From a checkpoint of a small transformer trained on Wikipedia.
Architecture: biases, untied embeddings, attention and MLP in parallel.
Training: a variant of Muon for these matrices, 10895 steps.
MLP neurons of a small language model. Each row is named by its layer, matrix (up: input weights) and neuron, and shows model dimensions 48-143. Each number is 200 + 20 x the weight over its row's rms, rounded and kept within 0 to 999.
After each neuron's rows, "fires after" lists the tokens most often just before its 100 highest values on Wikipedia text that the model never trained on; "fires on" lists the tokens most often at its 100 highest values on Wikipedia text that the model never trained on. A number after a token or word is its count.

L6.up410,202,210,184,201,167,197,215,174,218,187,176,203,189,201,198,207,248,236,247,199,175,203,199,212,198,200,228,178,177,174,221,209,220,200,173,176,202,202,194,202,232,203,205,184,195,203,191,197,214,205,187,212,223,240,202,175,175,195,193,213,207,206,205,182,157,207,217,204,197,232,200,203,199,196,232,215,205,234,186,196,208,198,199,234,215,183,190,243,204,193,191,212,180,177,213,196
fires after: "ir" 20, "su" 12, "er" 10, "ol" 8, "n" 5
fires on: "b" 14, "ch" 10, "ch " 9, "an" 8, "l" 7, "k" 7

L6.up409,177,197,219,161,174,207,190,200,221,190,182,212,203,182,203,194,189,163,208,193,184,207,226,209,144,215,200,225,209,199,195,208,181,205,189,205,211,233,200,208,221,197,189,179,196,216,161,200,215,201,193,200,218,171,213,168,211,227,195,183,203,216,222,252,207,218,167,227,216,165,204,207,216,188,198,215,193,194,169,183,217,211,213,227,197,209,216,194,256,224,181,206,217,183,201,157
fires after: "O" 13, "l" 12, "am" 11, "L" 11, "E" 9
fires on: "ar" 22, "n" 15, "an " 13, "ol" 12, "on " 7, "es " 7

L5.up567,199,192,215,203,222,190,203,176,193,197,189,204,210,179,183,174,205,173,197,210,209,182,222,212,192,197,185,215,242,161,212,205,232,224,205,231,214,228,199,181,221,216,195,211,211,188,204,204,200,203,216,176,184,235,167,186,173,197,242,198,216,208,183,245,208,219,186,185,230,215,208,205,185,235,234,189,249,184,232,174,151,179,192,193,192,210,181,210,167,177,194,217,180,185,213,217
fires after: "C" 30, "c" 29, "at" 22, "it" 6, "Un" 5
fires on: "er" 19, "le" 17, "y" 14, "iv" 11, "eg" 11, "ri" 9

L2.up578,208,217,211,214,174,210,199,186,190,207,163,196,215,230,213,188,232,189,209,207,206,179,189,200,173,184,213,197,164,241,187,216,191,183,235,190,205,202,208,191,187,221,170,190,170,226,210,188,164,195,188,211,176,227,217,182,200,210,207,171,214,193,206,228,168,191,178,196,192,205,188,191,215,185,216,253,200,187,199,200,210,206,198,205,191,204,177,187,192,198,211,197,210,181,213,208
fires after: "," 60, "2" 7, ":" 5, "3" 4
fires on: "00" 44, "5" 24, "7" 8, "ist " 6, "3" 6, "9" 5

L6.up349,180,212,230,173,197,209,199,213,193,178,209,180,190,153,195,209,257,187,196,200,215,191,213,209,199,201,196,227,183,196,199,170,200,187,172,188,228,229,209,190,243,196,219,194,191,186,215,177,179,213,169,234,226,204,174,186,203,201,194,161,198,210,211,177,185,222,222,208,198,177,197,203,216,223,192,181,220,192,224,231,246,191,158,207,185,179,209,228,182,208,195,174,207,231,179,205
fires after: "ar" 22, "or" 18, "ri" 14, "ov" 11, "su" 9, "on" 5
fires on: "t" 42, "z" 15, "ed " 11, "l" 9, "st" 7, "f" 6

L2.up227,223,191,216,161,190,240,213,192,193,183,199,214,217,226,205,210,187,183,200,205,180,171,202,203,165,220,194,209,159,227,178,235,188,191,210,205,187,179,178,226,178,186,196,174,198,178,208,176,142,183,147,236,184,165,219,190,222,170,189,184,211,168,216,192,220,180,188,183,208,200,207,208,224,195,180,221,178,205,189,239,192,233,235,191,202,191,184,212,176,204,205,193,216,179,212,193
fires after: "," 51, "s" 9, "ers" 8, "0" 4, "am" 4, "is" 4
fires on: "00" 25, "7" 20, "ong " 17, "h" 10, "0" 8, "5" 6

L6.up263,162,191,169,200,207,196,211,189,224,185,198,171,178,189,222,148,228,194,234,208,212,205,194,227,195,177,191,191,200,181,223,219,210,205,162,176,225,175,215,203,241,194,215,201,178,207,228,183,198,209,156,195,249,187,199,173,165,185,195,212,151,208,230,167,202,209,216,227,207,212,162,253,221,248,225,191,209,224,165,220,187,211,188,199,161,184,206,187,178,206,221,200,196,225,202,192
fires after: "r" 19, "ou" 18, "or" 17, "ri" 16, "er" 6, "ig" 6
fires on: "k" 19, "z" 18, "l" 14, "ch" 12, "d" 11, "c" 6

L2.up150,208,198,189,216,177,218,192,193,171,200,196,180,221,233,189,196,211,178,225,218,185,176,218,192,177,214,217,188,237,212,186,208,213,175,190,204,213,165,210,231,210,198,202,197,221,165,216,182,223,134,156,226,196,204,207,221,176,201,206,206,212,184,213,194,222,194,201,152,232,186,189,205,186,160,200,229,177,195,173,202,199,206,199,226,202,192,167,182,212,238,191,212,192,227,198,207
fires after: "po" 26, "," 24, "oug" 10, "ers" 9, "rig" 9, "si" 4
fires on: "h" 28, "in" 21, "9" 11, "5" 8, "si" 6, "7" 5

L6.up470,212,191,206,211,193,220,162,186,220,167,187,232,282,197,188,204,191,207,242,208,180,205,205,227,215,215,186,197,208,199,209,184,168,168,212,211,188,156,195,232,196,193,224,177,176,192,192,209,221,167,210,195,176,205,189,196,212,185,189,242,191,217,196,205,195,231,228,223,153,193,160,244,201,198,203,207,177,195,238,216,180,193,203,178,200,206,209,218,229,184,211,206,189,188,181,196
fires after: "er" 11, "ab" 10, "ord" 9, "ri" 7, "ur" 7, "v" 7
fires on: "s" 17, "r" 14, "ing " 10, "-" 10

L5.up203,218,202,171,249,191,168,192,184,188,216,196,195,185,208,189,199,209,217,185,188,182,185,222,217,194,209,191,230,213,201,198,219,223,215,170,182,202,203,205,212,217,191,242,210,161,226,215,192,210,165,160,214,221,183,192,169,214,203,199,196,188,240,206,198,133,194,216,200,212,188,163,153,176,197,159,231,189,215,188,238,193,200,205,223,195,215,184,199,196,216,218,175,195,202,222,216
fires after: "g" 13, "G" 13, "H" 12, "d" 11, "D" 10, "f" 8
fires on: "l" 15, "et" 14, "e" 12, "is " 12, "ch " 7, "el" 5

L5.up114,183,196,181,220,192,173,240,187,182,205,200,216,194,190,177,222,215,195,205,194,177,191,204,183,221,232,200,205,206,159,265,192,220,209,146,179,204,214,179,234,192,196,203,199,225,167,212,234,224,208,181,224,218,223,171,201,189,207,194,184,200,199,165,168,214,190,208,221,213,157,168,188,203,202,204,203,237,212,216,196,186,192,217,249,199,205,198,182,182,227,223,191,212,195,199,181
fires after: "g" 34, "G" 31, "D" 10, "in" 7, "d" 5
fires on: "el" 17, "om" 12, "al" 12, "l" 10, "od" 8